{
  "hidden_size": 160,
  "norm": "rmsnorm",
  "rope_fraction": 1.0,
  "tie_word_embeddings": false,
  "init": "uniform",
  "init_std_up": 0.0337,
  "lr_mult_down": 2.0,
  "beta1": 0.9,
  "schedule": "wsd",
  "z_loss": 1e-05
}
MLP neurons of a small language model. Each row is named by its layer, matrix (gate and up: input weights) and neuron, and shows model dimensions 16-111. Each number is 50 + 15 x the weight over its row's rms, rounded and kept within 0 to 99. A neuron's up and down rows have the sign that makes its largest values positive.
After each neuron's rows, "fires in" lists the words (lower case) most often at its 100 highest values on Wikipedia text that the model never trained on; "fires after" lists the tokens most often just before its 100 highest values on Wikipedia text that the model never trained on. A number after a token or word is its count.

L7.gate189:28 37 49 37 69 50 58 41 66 69 45 49 30 63 41 38 36 83 49 58 34 39 22 87 31 37 50 71 52 42 72 57 37 51 31 47 64 48 54 62 78 35 43 57 63 55 54 36 49 51 56 63 28 70 54 30 59 46 73 64 48 53 64 36 21 61 42 58 47 47 36 59 32 54 47 45 48 60 65 39 68 40 44 41 47 58 60 81 45 40 55 44 87 54 38 63
L7.up189:44 62 58 42 35 55 70 41 53 71 29 41 54 69 44 61 40 66 37 36 64 49 39 58 66 33 55 66 59 47 62 62 36 35 32 57 73 45 42 92 84 56 74 40 54 83 68 53 55 55 57 62 54 98 30 48 59 37 36 27 62 66 40 41 23 26 50 52 61 40 62 57 53 69 38 18 51 40 57 57 68 81 30 74 45 40 54 42 26 54 67 38 48 61 31 80
fires in: "after" 27, "during" 17, "following" 13, "of" 10, "for" 4
fires after: "." 27, ".\n\n" 10, "," 7, " time" 5, "F" 4, " F" 4

L6.gate269:38 52 25 57 40 59 62 46 58 73 37 33 52 76 65 41 56 71 54 52 44 51 48 47 66 73 26 42 62 25 61 46 24 48 68 26 59 69 50 56 63 55 27 63 66 66 68 43 59 72 73 26 57 59 73 65 68 22 44 41 53 78 38 16 52 45 61 45 49 42 31 40 47 60 55 65 50 52 68 62 51 52 31 61 34 43 57 29 42 67 64 52 29 95 61 31
L6.up269:39 64 59 62 34 36 80 63 55 50 51 30 43 53 64 50 32 35 46 58 61 62 54 44 36 39 40 53 52 22 85 40 16 33 54 52 49 34 32 68 69 49 60 25 58 84 41 48 39 61 45 41 80 71 50 47 39 45 71 33 54 65 39 58 42 52 39 54 41 29 39 36 54 47 59 53 51 41 55 74 35 57 27 29 25 37 44 00 41 53 64 63 23 69 19 40
fires in: "as" 41, "appointed" 18, "became" 8, "of" 6, "elected" 6
fires after: " was" 25, " served" 22, " worked" 5

L7.gate521:59 18 59 41 59 53 21 50 71 41 43 49 52 52 32 41 57 48 37 08 41 54 31 38 45 48 41 49 33 41 54 42 34 45 46 43 68 63 60 43 64 53 41 64 73 38 32 69 44 47 54 20 52 48 60 38 46 40 37 51 33 75 66 46 67 80 73 52 65 79 51 46 63 54 56 47 17 34 29 55 58 50 71 15 60 63 73 12 59 77 53 52 58 53 69 45
L7.up521:76 79 47 50 33 30 45 51 79 51 59 47 50 71 33 36 76 19 50 46 35 33 35 49 45 66 37 54 02 47 56 62 69 68 46 41 51 53 70 28 77 36 18 55 39 23 30 22 70 48 61 40 54 43 36 33 56 56 34 58 49 30 76 40 47 63 47 35 58 54 40 78 70 73 56 62 51 50 50 62 53 60 53 52 72 24 34 49 57 41 78 44 51 67 78 50
fires in: "it" 90
fires after: "." 38, "," 18, " as" 6

L7.gate288:64 76 39 41 76 70 31 66 52 31 56 46 68 87 39 23 59 43 41 39 49 34 58 48 32 55 36 70 46 37 76 81 62 63 31 48 63 51 36 63 63 73 72 31 52 63 68 40 32 38 54 40 37 64 26 36 88 49 50 71 51 57 57 49 51 53 61 28 66 38 46 41 33 40 19 53 52 18 49 34 59 41 77 39 52 46 52 38 43 49 63 55 93 64 26 51
L7.up288:50 48 30 75 35 42 43 30 44 46 61 33 62 38 47 74 48 35 65 33 43 42 74 37 38 82 18 59 57 42 58 53 22 60 55 23 37 77 47 82 33 56 39 55 45 52 22 30 85 61 37 47 15 51 48 47 29 58 49 70 58 59 47 53 50 42 51 25 30 38 38 46 33 31 58 49 55 00 39 75 67 42 72 54 77 43 48 18 52 66 40 48 30 59 52 35
fires in: "first" 34, "second" 9, "last" 9, "only" 8, "com" 5
fires after: " the" 37, "'s" 7, " The" 7, "." 7, " his" 4

L2.gate112:58 26 78 47 35 45 67 95 36 38 64 63 48 42 61 74 59 54 45 55 52 32 65 54 45 55 41 56 50 37 65 68 52 67 44 12 48 51 30 61 55 47 72 62 35 66 39 50 60 23 36 61 78 34 67 32 60 52 70 55 36 79 43 51 31 73 61 63 40 41 44 54 67 42 46 57 62 31 70 56 45 41 36 60 60 47 61 50 13 43 68 78 16 67 30 70
L2.up112:31 53 41 52 76 26 49 11 68 53 50 69 27 48 67 64 85 35 64 54 47 77 40 48 70 66 68 87 47 37 38 73 29 41 09 32 59 30 68 55 64 72 71 41 66 48 48 55 34 40 45 45 57 36 38 56 45 65 41 12 43 58 39 49 46 80 41 29 58 49 52 46 41 44 25 65 65 66 51 62 35 36 62 66 34 54 36 44 33 65 28 57 53 75 27 59
fires in: "their" 34, "his" 31, "her" 13, "to" 7, "its" 6, "them" 5
fires after: " for" 16, " to" 12, " of" 11, " in" 7, " During" 4

L5.gate619:54 45 52 49 36 56 64 47 54 72 62 43 44 63 52 53 21 73 48 56 51 50 35 35 37 31 41 35 58 51 67 60 64 56 52 52 47 41 63 61 32 57 28 37 26 64 45 42 55 41 58 22 38 59 16 72 46 33 56 45 58 44 67 65 80 47 53 43 38 24 11 44 38 56 53 53 42 38 40 45 80 17 51 59 44 67 48 52 65 69 24 60 57 29 27 58
L5.up619:55 03 64 43 60 52 45 46 53 60 56 52 37 28 54 36 76 53 63 57 57 53 39 60 67 53 48 60 24 47 82 31 43 75 65 23 43 78 27 50 71 58 51 55 83 88 19 41 52 55 54 73 61 44 56 48 42 54 66 31 53 63 45 56 40 57 54 30 44 50 28 39 32 57 57 84 71 65 54 52 65 58 83 48 65 49 56 29 35 48 75 49 32 72 27 70
fires in: "was" 68, "his" 4
fires after: " he" 22, " He" 14, " She" 8, " and" 7, " she" 6, " made" 4

L8.gate236:38 69 57 78 35 46 69 65 39 51 66 71 51 46 45 72 40 25 29 56 43 40 80 39 42 62 44 57 54 51 26 47 51 68 46 43 17 65 50 38 60 44 34 36 64 59 46 62 77 18 29 71 25 53 47 53 40 32 44 49 32 35 44 67 40 47 37 75 67 54 67 79 30 58 61 38 40 46 33 68 51 30 52 61 41 42 36 82 42 58 36 55 71 42 62 30
L8.up236:38 64 48 66 56 35 59 49 48 58 62 41 65 57 40 57 25 28 67 56 66 75 60 23 37 73 38 65 79 66 47 62 38 57 22 46 55 73 32 58 46 64 60 58 43 75 28 67 30 62 45 60 30 25 25 50 64 52 35 64 35 47 50 48 76 41 32 42 39 58 45 33 35 43 74 50 45 43 51 44 69 41 47 46 46 37 84 31 79 58 69 33 48 63 52 65
fires in: "of" 60, "is" 9, "among" 6, "an" 5
fires after: " one" 27, ")" 9, " some" 5, " was" 5, " is" 5

L7.gate309:33 60 43 42 45 48 51 38 41 53 61 90 82 51 51 41 47 47 36 27 63 78 37 12 28 71 38 32 45 49 79 33 30 43 50 27 51 58 51 41 72 43 33 56 36 66 51 29 63 49 68 48 77 26 31 71 46 31 64 44 38 64 26 43 70 40 53 38 76 39 52 56 46 68 52 74 22 36 53 72 37 45 56 22 36 52 63 58 43 69 61 63 30 49 45 55
L7.up309:34 20 58 36 57 61 48 66 56 44 41 54 45 43 47 65 30 66 68 37 51 75 23 77 60 42 58 43 48 58 44 47 25 36 34 55 45 38 33 76 67 45 45 28 36 86 32 51 59 54 53 53 38 43 24 52 63 37 37 58 60 68 65 56 55 51 44 58 31 56 28 62 49 68 68 29 46 50 48 65 47 18 50 63 46 69 60 29 52 73 78 55 32 78 44 60
fires in: "was" 78, "is" 15
fires after: " he" 25, " He" 15, " and" 8, " She" 7, " she" 5, " was" 4

L5.gate543:35 43 56 54 69 51 38 76 35 62 57 52 61 68 66 56 59 46 45 63 55 30 33 56 39 32 54 57 61 79 57 34 79 72 35 51 62 25 32 32 72 53 35 43 14 38 47 68 34 21 46 50 58 65 59 74 78 56 48 53 52 36 62 57 42 41 27 72 48 39 62 71 51 38 41 35 68 25 52 46 54 45 44 66 59 35 24 52 47 53 31 64 81 30 48 55
L5.up543:39 37 66 62 42 49 37 56 55 67 55 55 63 66 73 39 61 57 47 71 42 27 77 66 62 58 52 66 40 54 46 32 24 59 32 55 64 35 60 50 39 34 32 69 27 46 29 42 59 43 71 42 26 47 58 37 36 54 27 52 43 40 71 53 37 59 67 68 36 52 62 48 34 77 12 61 62 54 50 41 29 38 77 75 78 53 59 38 50 47 35 25 18 37 56 64
fires in: "this" 53, "the" 40, "a" 7
fires after: "." 58, "," 7, " of" 7

L7.gate41:65 48 73 39 39 30 74 35 29 60 65 67 34 28 68 46 44 78 47 43 67 50 45 41 34 61 29 40 31 63 62 24 46 62 65 53 59 62 68 58 18 77 35 46 77 69 40 26 48 80 41 50 71 64 45 52 36 63 46 42 68 68 40 85 67 54 44 53 67 33 54 61 35 64 80 42 60 59 40 52 49 47 56 32 57 78 67 65 45 46 69 46 23 49 45 66
L7.up41:49 48 87 47 56 29 64 43 63 79 56 31 46 40 56 30 43 44 76 73 64 52 47 53 72 44 38 68 54 19 41 56 56 51 64 61 67 59 46 72 75 59 34 81 58 59 44 49 44 55 36 44 67 63 81 37 53 45 42 66 68 73 44 66 50 70 29 47 69 32 71 43 67 45 55 26 32 64 32 47 47 36 62 42 34 26 61 56 48 35 51 54 49 63 61 69
fires in: "was" 32, "were" 14, "are" 13, "appeared" 6, "is" 6, "worked" 6
fires after: " who" 16, " which" 15, " that" 7, " and" 7, " they" 5, "il" 4

L6.gate49:47 71 46 60 48 60 27 59 55 60 37 62 86 52 29 41 40 49 49 62 63 50 38 22 52 69 42 42 40 59 39 61 58 57 49 43 78 33 52 48 77 47 53 45 34 82 25 30 66 66 89 59 47 78 50 43 45 50 49 64 30 25 55 13 44 70 26 53 52 59 56 54 28 38 51 47 53 41 46 34 78 62 52 41 53 28 45 34 24 67 62 26 50 46 19 72
L6.up49:66 65 80 42 35 69 22 61 56 62 70 03 64 32 71 21 56 46 69 53 57 52 57 78 78 92 61 44 39 54 64 52 41 41 56 55 62 43 53 83 58 60 26 37 54 44 68 88 77 40 57 53 61 43 60 27 54 73 53 79 64 45 70 55 52 70 53 47 44 37 62 74 56 55 42 45 39 25 26 75 43 49 71 60 59 61 47 41 46 26 57 55 44 41 68 55
fires in: "although" 18, "while" 15, "however" 10, "as" 10, "because" 7, "also" 6
fires after: "," 42, "." 10, "Al" 7

L7.gate144:56 40 46 28 64 70 74 47 51 67 62 33 69 58 31 67 57 74 18 40 75 50 49 47 51 45 34 35 62 45 44 28 66 45 46 36 50 72 66 71 29 59 19 60 44 45 49 30 59 21 45 48 73 50 24 55 50 49 50 57 55 64 64 48 32 40 33 33 49 71 45 44 43 32 65 47 60 18 37 88 55 46 70 36 36 52 48 25 50 69 80 73 50 67 49 57
L7.up144:45 28 36 54 41 43 43 46 54 60 52 51 26 64 67 64 36 62 57 41 56 38 48 28 64 61 69 72 63 36 42 58 62 69 48 21 37 52 49 29 59 79 49 68 58 67 23 46 66 69 29 58 42 89 51 46 38 48 27 42 45 22 34 33 60 40 42 47 55 50 32 61 39 36 62 10 19 45 74 76 30 44 50 28 51 58 59 47 35 86 31 77 69 48 41 36
fires in: "first" 42, "was" 21, "only" 10
fires after: " the" 41, " The" 9, "The" 4

L5.gate386:33 66 49 56 45 58 70 42 72 66 50 29 65 27 35 52 55 72 53 31 85 50 22 50 51 44 68 37 61 52 56 63 54 61 32 68 57 53 62 49 43 61 49 60 52 52 47 41 63 29 68 55 62 56 51 51 76 63 38 63 52 52 45 53 59 73 46 41 43 09 63 61 69 79 35 57 64 72 38 58 47 62 89 47 55 60 50 49 16 50 62 41 31 43 44 63
L5.up386:84 64 56 48 45 61 65 39 62 72 79 21 56 23 20 46 49 27 36 40 71 38 43 36 55 66 56 69 55 55 28 48 58 88 49 33 34 63 43 66 43 52 53 50 50 56 44 32 66 46 59 67 78 38 55 62 78 45 43 13 38 61 45 55 57 51 31 35 48 42 72 48 59 69 52 48 52 26 35 70 43 57 61 99 50 40 18 33 29 72 37 22 35 50 33 60
fires in: "as" 59, "because" 18, "although" 7, "asian" 4
fires after: "," 32, "." 17, ".\n\n" 4

L5.gate15:46 48 38 78 12 38 47 44 57 40 53 34 49 23 71 21 50 22 27 32 48 50 21 44 43 48 49 56 44 29 68 43 47 61 47 47 51 68 43 33 54 36 45 52 46 65 46 64 71 61 50 36 50 60 39 44 43 63 60 33 71 30 39 70 36 29 27 63 51 38 54 31 72 37 71 53 50 68 55 84 61 44 34 44 27 58 41 39 41 51 37 38 28 59 68 42
L5.up15:19 49 49 61 38 36 72 45 76 47 43 37 57 07 50 32 55 50 32 61 38 65 48 46 68 72 47 42 16 55 61 47 28 45 36 44 42 69 51 59 72 57 65 31 37 55 55 53 17 49 70 55 35 45 67 71 68 69 45 47 49 37 52 49 55 36 47 51 41 53 65 52 70 58 32 42 66 58 84 65 25 56 46 42 63 59 44 27 50 71 76 63 42 45 62 36
fires in: "as" 39, "appointed" 14, "such" 9, "nuclear" 7
fires after: " served" 21, " was" 18, " n" 11, " worked" 5

L7.gate561:47 59 47 22 49 59 42 34 31 55 61 59 58 42 11 31 35 59 43 11 46 49 71 59 55 58 32 55 22 53 53 40 16 71 58 26 47 60 58 51 45 61 54 27 72 28 45 61 45 40 41 64 49 65 38 69 50 54 76 58 48 58 25 51 53 44 36 37 68 62 48 39 45 49 53 39 32 57 40 68 66 48 35 40 68 47 65 49 58 33 68 68 63 30 48 52
L7.up561:36 25 64 61 53 61 42 68 45 44 97 31 61 31 43 21 46 71 36 61 68 40 68 50 57 68 59 53 65 66 43 43 40 42 52 37 49 49 62 46 55 51 24 50 49 58 61 23 52 35 58 33 68 34 51 50 55 55 77 45 24 58 60 35 22 50 57 59 54 58 51 56 30 79 47 27 19 19 61 76 51 78 20 62 51 24 64 24 62 54 68 40 34 62 76 54
fires in: "a" 41, "is" 28, "an" 16, "was" 5
fires after: " is" 45, ")" 21, " was" 16

L5.gate231:65 27 27 63 39 64 56 56 29 55 40 43 38 44 49 37 47 45 50 29 42 46 82 42 48 91 31 42 49 38 69 58 54 50 34 40 55 63 44 76 42 52 56 40 23 38 16 57 59 45 53 88 56 61 71 66 71 29 50 35 61 46 63 36 22 43 34 44 61 60 70 41 48 37 23 50 39 46 06 50 63 43 47 72 60 34 42 25 43 56 22 83 60 58 66 42
L5.up231:54 53 31 57 65 56 55 54 51 58 53 63 25 50 42 47 57 58 67 52 87 54 51 39 20 58 51 37 64 53 65 41 38 47 56 32 60 27 60 49 34 48 47 64 19 39 23 47 50 44 66 48 50 46 64 45 72 43 56 35 44 36 48 29 40 65 34 27 60 49 53 72 49 47 40 69 22 28 23 55 56 54 44 19 38 34 17 02 31 70 30 47 49 63 55 48
fires in: "a" 87
fires after: "," 37, " is" 19, " was" 14, ")," 4

L2.gate475:45 27 26 45 52 53 24 63 33 18 65 39 36 51 14 58 56 37 42 42 53 49 34 57 47 47 68 38 39 74 56 30 59 23 60 44 41 69 49 37 37 59 55 46 58 33 40 42 78 43 34 52 34 31 45 58 77 52 15 59 55 81 61 54 44 47 66 46 63 74 63 70 57 56 75 72 46 37 46 32 70 59 35 73 64 83 77 30 51 42 47 30 30 45 51 27
L2.up475:44 36 53 49 63 46 51 55 39 27 71 47 52 38 07 56 57 40 48 53 58 59 61 66 46 44 72 44 36 83 60 25 59 20 57 46 31 52 61 49 39 57 30 33 66 40 46 53 73 45 26 80 39 44 47 48 46 60 36 66 64 59 55 33 40 37 63 38 61 78 49 51 34 33 81 62 32 56 43 42 53 67 37 64 58 51 64 25 56 49 58 37 52 42 70 27
fires in: "it" 90, "which" 5
fires after: "." 52, "," 20

L5.gate6:63 49 39 53 41 32 52 49 58 44 52 39 38 79 25 76 71 56 43 51 52 46 58 55 49 59 71 49 16 60 53 53 55 34 41 45 34 48 38 36 62 76 42 65 55 60 30 43 84 49 41 49 57 43 55 22 33 69 21 69 55 54 54 46 65 53 55 46 84 55 54 40 80 74 31 42 54 48 13 29 59 56 61 45 49 67 61 43 31 52 47 50 71 58 51 29
L5.up6:50 45 49 27 28 39 79 57 60 44 42 86 41 54 13 64 45 43 38 34 65 45 37 25 44 37 44 18 47 62 51 34 50 53 48 45 49 92 40 56 47 47 59 68 51 46 53 66 62 37 55 44 56 54 71 39 53 61 57 70 65 47 57 58 40 55 65 36 83 39 66 62 62 44 68 43 71 43 49 40 41 58 35 27 59 60 59 49 26 42 70 29 68 49 44 73
fires in: "it" 65, "that" 17, "which" 17
fires after: "." 32, "," 20, " that" 5, " as" 5

L5.gate380:55 39 27 53 12 46 61 50 47 87 47 52 50 42 48 41 41 67 18 80 68 60 54 66 65 54 71 64 46 50 56 28 65 30 46 60 45 55 62 62 38 74 51 59 45 52 57 39 60 56 38 57 62 46 36 44 59 34 67 63 57 44 58 35 66 50 62 47 35 62 42 45 53 50 37 55 47 51 45 33 57 33 45 64 48 61 47 65 16 39 11 48 16 45 50 41
L5.up380:41 68 50 49 57 44 20 38 39 66 66 50 24 50 66 63 67 63 48 71 60 40 62 30 41 39 51 73 38 45 48 38 64 31 59 23 30 57 53 47 36 52 65 70 68 33 40 63 49 36 44 45 38 53 43 37 34 45 52 54 47 68 44 53 35 72 54 54 54 73 66 66 48 57 62 42 37 55 68 85 60 20 62 50 82 52 65 40 34 60 49 69 59 70 65 31
fires in: "1921" 14, "2021" 9, "2024" 9, "1927" 8, "2026" 8, "2020" 6
fires after: "9" 43, "0" 43, " According" 4, "8" 4

L7.gate127:69 29 56 85 52 62 57 74 54 43 59 48 47 38 36 49 63 48 37 39 58 86 62 49 32 65 52 40 14 52 42 25 48 45 22 37 55 41 44 77 47 37 51 44 22 61 29 57 41 38 20 58 38 54 41 33 27 67 49 51 79 71 54 70 35 53 47 44 67 23 72 14 52 74 36 46 71 38 24 62 53 43 60 55 58 58 33 45 41 68 66 42 42 57 53 38
L7.up127:49 49 54 56 62 70 63 62 64 29 26 67 54 59 42 62 65 38 61 69 87 62 34 43 71 57 51 47 43 71 43 44 42 63 87 28 33 40 71 66 50 61 45 48 48 42 26 32 74 62 57 52 75 65 33 51 52 37 51 36 66 22 68 37 38 54 56 21 54 40 70 36 60 44 40 15 47 64 44 53 70 48 52 31 22 38 36 53 55 44 54 52 70 68 54 44
fires in: "he" 72, "a" 8, "she" 7, "who" 6, "their" 6
fires after: "." 71, " The" 6, " (" 5, "," 5, " \"" 4

L5.gate586:53 45 43 47 66 44 22 39 35 41 40 07 52 46 46 58 42 61 40 61 67 64 78 57 42 63 64 63 42 49 59 29 54 37 36 31 44 51 24 71 57 82 46 79 50 26 70 37 77 58 37 63 44 43 67 55 43 22 92 62 48 40 63 60 48 38 30 33 66 38 82 34 38 55 46 39 31 72 28 81 50 59 51 38 55 69 62 45 53 35 42 58 67 67 29 61
L5.up586:84 69 48 39 72 54 64 68 21 55 79 55 44 63 52 22 45 58 39 57 45 61 63 67 48 72 27 49 44 68 56 33 29 38 16 32 35 59 56 59 36 60 24 53 49 46 49 35 59 36 70 67 52 52 53 53 62 54 31 64 40 86 36 67 72 50 60 41 86 35 56 38 37 72 47 56 40 49 29 71 50 24 52 47 60 56 54 45 28 23 40 51 22 38 51 76
fires in: "is" 42, "born" 21, "a" 15, "was" 11
fires after: " (" 29, ")" 20, "," 8, " \"" 7

L5.gate453:90 52 31 43 58 53 48 36 56 60 45 41 68 74 76 48 51 69 42 64 66 56 52 52 33 48 40 33 44 52 34 47 54 70 32 40 40 54 44 69 28 88 55 75 42 48 44 78 45 41 51 46 24 55 71 48 37 33 52 63 33 64 54 54 20 50 57 50 51 26 55 51 50 42 47 76 30 68 60 68 26 41 47 44 52 40 50 59 50 63 38 38 43 65 50 61
L5.up453:34 45 54 62 37 51 60 15 69 84 53 68 34 60 65 61 55 73 51 25 56 31 21 75 42 55 45 52 43 28 57 48 50 53 55 44 64 34 52 77 60 61 41 75 52 48 48 43 56 61 56 53 68 54 50 70 51 37 49 42 67 24 58 41 65 52 37 34 49 53 55 63 80 67 35 57 43 41 45 61 54 45 62 44 63 55 55 36 49 16 35 47 20 58 58 55
fires in: "his" 66, "her" 18, "each" 7
fires after: " of" 18, " in" 15, " with" 12, " to" 10, "." 9

L5.gate428:61 57 40 29 22 57 45 63 61 37 48 34 42 78 27 52 84 25 67 78 34 71 41 19 51 47 58 45 51 74 54 43 54 23 50 75 33 69 33 43 61 67 41 71 56 45 22 57 58 63 39 78 56 53 67 20 55 60 45 51 39 56 35 45 29 66 64 31 89 69 48 23 54 50 36 51 75 53 49 41 75 51 77 52 36 42 58 16 59 73 50 45 44 42 53 57
L5.up428:47 44 66 45 36 44 32 49 46 28 65 60 22 69 27 47 47 60 61 86 21 40 32 36 47 49 79 48 61 52 57 35 38 41 49 63 50 70 27 70 34 79 43 59 49 58 23 67 75 53 66 74 75 51 76 45 74 54 41 44 61 55 51 54 40 51 57 24 68 24 51 66 65 54 28 31 53 49 48 34 73 19 56 47 84 28 34 28 71 47 65 41 55 28 53 48
fires in: "which" 61, "it" 22, "that" 6, "who" 5
fires after: "," 49, "." 15

L8.gate234:64 76 46 62 08 51 41 51 37 56 51 62 46 67 31 32 46 56 47 64 29 65 45 42 45 79 75 40 32 50 55 44 67 61 37 47 50 41 79 41 58 60 34 55 57 55 48 62 20 34 44 41 65 56 43 66 40 67 45 36 43 33 42 42 60 63 59 73 64 47 39 37 54 58 35 46 48 52 35 15 41 73 70 45 49 47 45 55 25 35 75 42 49 61 55 52
L8.up234:52 65 49 45 39 56 53 52 46 23 36 35 55 51 49 44 44 07 71 44 47 26 37 35 48 50 27 52 30 43 48 44 52 35 46 48 72 45 45 57 71 65 78 41 42 54 13 57 25 52 48 84 49 60 62 56 39 43 04 50 49 33 44 54 61 45 53 45 11 75 70 41 33 53 43 54 55 57 53 17 51 55 76 38 25 72 57 67 63 43 62 64 36 54 54 40
fires in: "which" 42, "there" 12
fires after: "," 38, " to" 18, "." 10, " m" 6, " an" 4

L6.gate90:32 45 67 30 49 44 53 27 38 80 72 30 32 59 57 42 31 46 51 65 42 89 80 40 74 37 43 42 21 34 47 59 40 25 54 29 59 61 43 38 62 29 44 46 35 39 64 63 82 61 40 53 46 82 68 64 48 36 66 42 41 35 59 44 54 46 41 56 74 45 63 23 85 79 58 60 48 68 55 58 66 47 39 49 47 60 67 39 44 37 43 51 44 78 17 31
L6.up90:57 35 37 79 49 57 46 48 53 60 74 35 47 53 57 43 36 51 19 63 46 58 67 39 54 62 50 63 43 57 42 27 49 16 41 84 25 59 68 70 56 40 46 16 51 71 23 29 54 59 55 65 58 71 35 73 60 25 46 58 51 55 40 51 36 54 74 57 47 63 32 67 57 37 56 70 23 54 77 70 64 55 56 17 60 83 59 43 43 69 58 62 46 48 39 54
fires in: "was" 88, "is" 9
fires after: " he" 26, " and" 16, " He" 16, " She" 7, "He" 6, " she" 5

L2.gate42:41 49 31 43 36 59 57 51 71 57 21 70 55 52 64 66 30 39 49 68 06 40 69 60 56 49 45 30 48 42 38 85 29 57 47 59 57 28 57 36 27 38 53 51 54 82 51 50 78 32 44 53 64 38 67 59 65 65 34 17 53 76 52 45 37 67 61 52 57 66 49 71 46 50 46 36 52 62 55 46 46 28 53 66 74 40 68 52 42 36 67 35 43 52 28 42
L2.up42:39 43 33 43 34 62 48 61 69 48 31 55 57 57 48 35 40 45 39 71 06 63 67 84 57 45 55 32 48 60 38 61 45 47 34 51 56 32 69 20 35 22 42 48 27 94 72 47 71 48 37 41 73 43 54 45 55 63 13 11 40 64 48 30 30 54 55 57 65 71 46 42 43 50 69 53 43 74 39 43 39 30 54 72 76 35 62 51 39 43 71 52 38 58 28 31
fires in: "during" 49, "to" 19, "following" 9, "suffered" 6
fires after: " due" 19, "." 14, " suff" 8, ".\n\n" 6, "F" 6

L5.gate628:64 36 22 59 61 61 53 62 57 59 33 38 44 43 39 44 56 26 43 61 54 47 24 52 52 33 64 42 46 46 52 74 65 70 46 50 34 25 57 61 57 44 55 34 45 54 38 46 54 16 38 41 36 47 77 51 66 38 58 73 52 73 41 73 76 53 54 61 59 72 47 21 28 58 35 64 52 32 34 70 44 63 41 57 37 45 43 31 45 40 39 57 47 57 45 35
L5.up628:51 33 33 28 33 93 59 36 36 46 66 60 52 30 48 36 60 52 46 45 62 60 38 56 46 38 57 36 44 43 29 35 62 58 46 35 50 44 50 57 41 41 61 32 72 47 29 41 58 47 50 44 23 45 69 55 37 71 60 33 59 33 41 50 42 40 34 53 88 30 99 49 41 70 50 26 44 33 59 37 86 83 60 57 29 70 49 59 34 71 69 67 57 74 39 37
fires in: "he" 45, "yard" 4, "touchdown" 4
fires after: "." 33, "ch" 6, "," 4, "S" 4, "-y" 4, " where" 4

L5.gate121:57 18 51 59 63 40 67 69 76 41 33 58 47 46 64 64 56 46 61 42 50 20 52 36 47 30 42 60 53 45 62 41 58 48 59 57 28 23 60 74 39 60 30 71 61 66 61 37 79 49 26 50 35 55 45 13 54 21 74 51 22 48 47 35 46 89 40 74 42 45 49 65 56 50 29 55 56 59 50 49 57 47 66 54 36 34 31 43 67 70 38 56 48 25 58 50
L5.up121:57 51 40 51 30 50 73 50 45 31 46 60 48 31 46 38 61 41 60 32 37 56 59 45 76 38 53 52 50 70 38 51 73 89 55 44 46 33 70 39 51 65 75 50 46 70 20 39 78 52 47 50 59 50 69 28 65 78 31 40 27 36 46 65 66 96 55 84 59 55 75 49 74 53 42 40 54 26 72 65 65 58 79 62 47 55 63 43 45 66 55 42 60 36 32 85
fires in: "he" 54, "soundtrack" 5, "can" 5, "went" 4, "track" 4
fires after: "." 35, " where" 6, " and" 5, "t" 5

L7.gate7:34 63 54 16 20 55 60 67 76 59 97 57 55 44 38 25 55 52 64 35 54 70 77 60 42 45 43 20 55 67 54 32 76 47 71 38 79 53 47 17 34 61 66 55 59 42 53 71 67 36 54 21 46 47 46 36 29 41 54 41 35 61 36 55 49 79 50 54 62 32 65 32 53 45 66 68 57 47 75 41 56 29 46 46 75 68 51 51 64 64 59 35 52 46 65 24
L7.up7:30 55 77 51 71 48 53 54 47 59 37 31 26 55 51 25 38 48 50 31 45 59 25 41 66 72 36 46 57 13 53 47 45 43 63 41 49 57 54 32 58 61 91 63 52 59 64 52 69 51 68 53 42 38 55 10 43 37 77 69 50 59 41 62 34 32 72 48 46 63 49 43 42 32 54 49 61 36 51 42 37 37 65 44 62 49 24 59 33 40 68 83 62 64 57 30
fires in: "2021" 18, "2020" 13, "2023" 12, "2026" 9, "2024" 8, "2022" 6
fires after: "0" 81, "ak" 5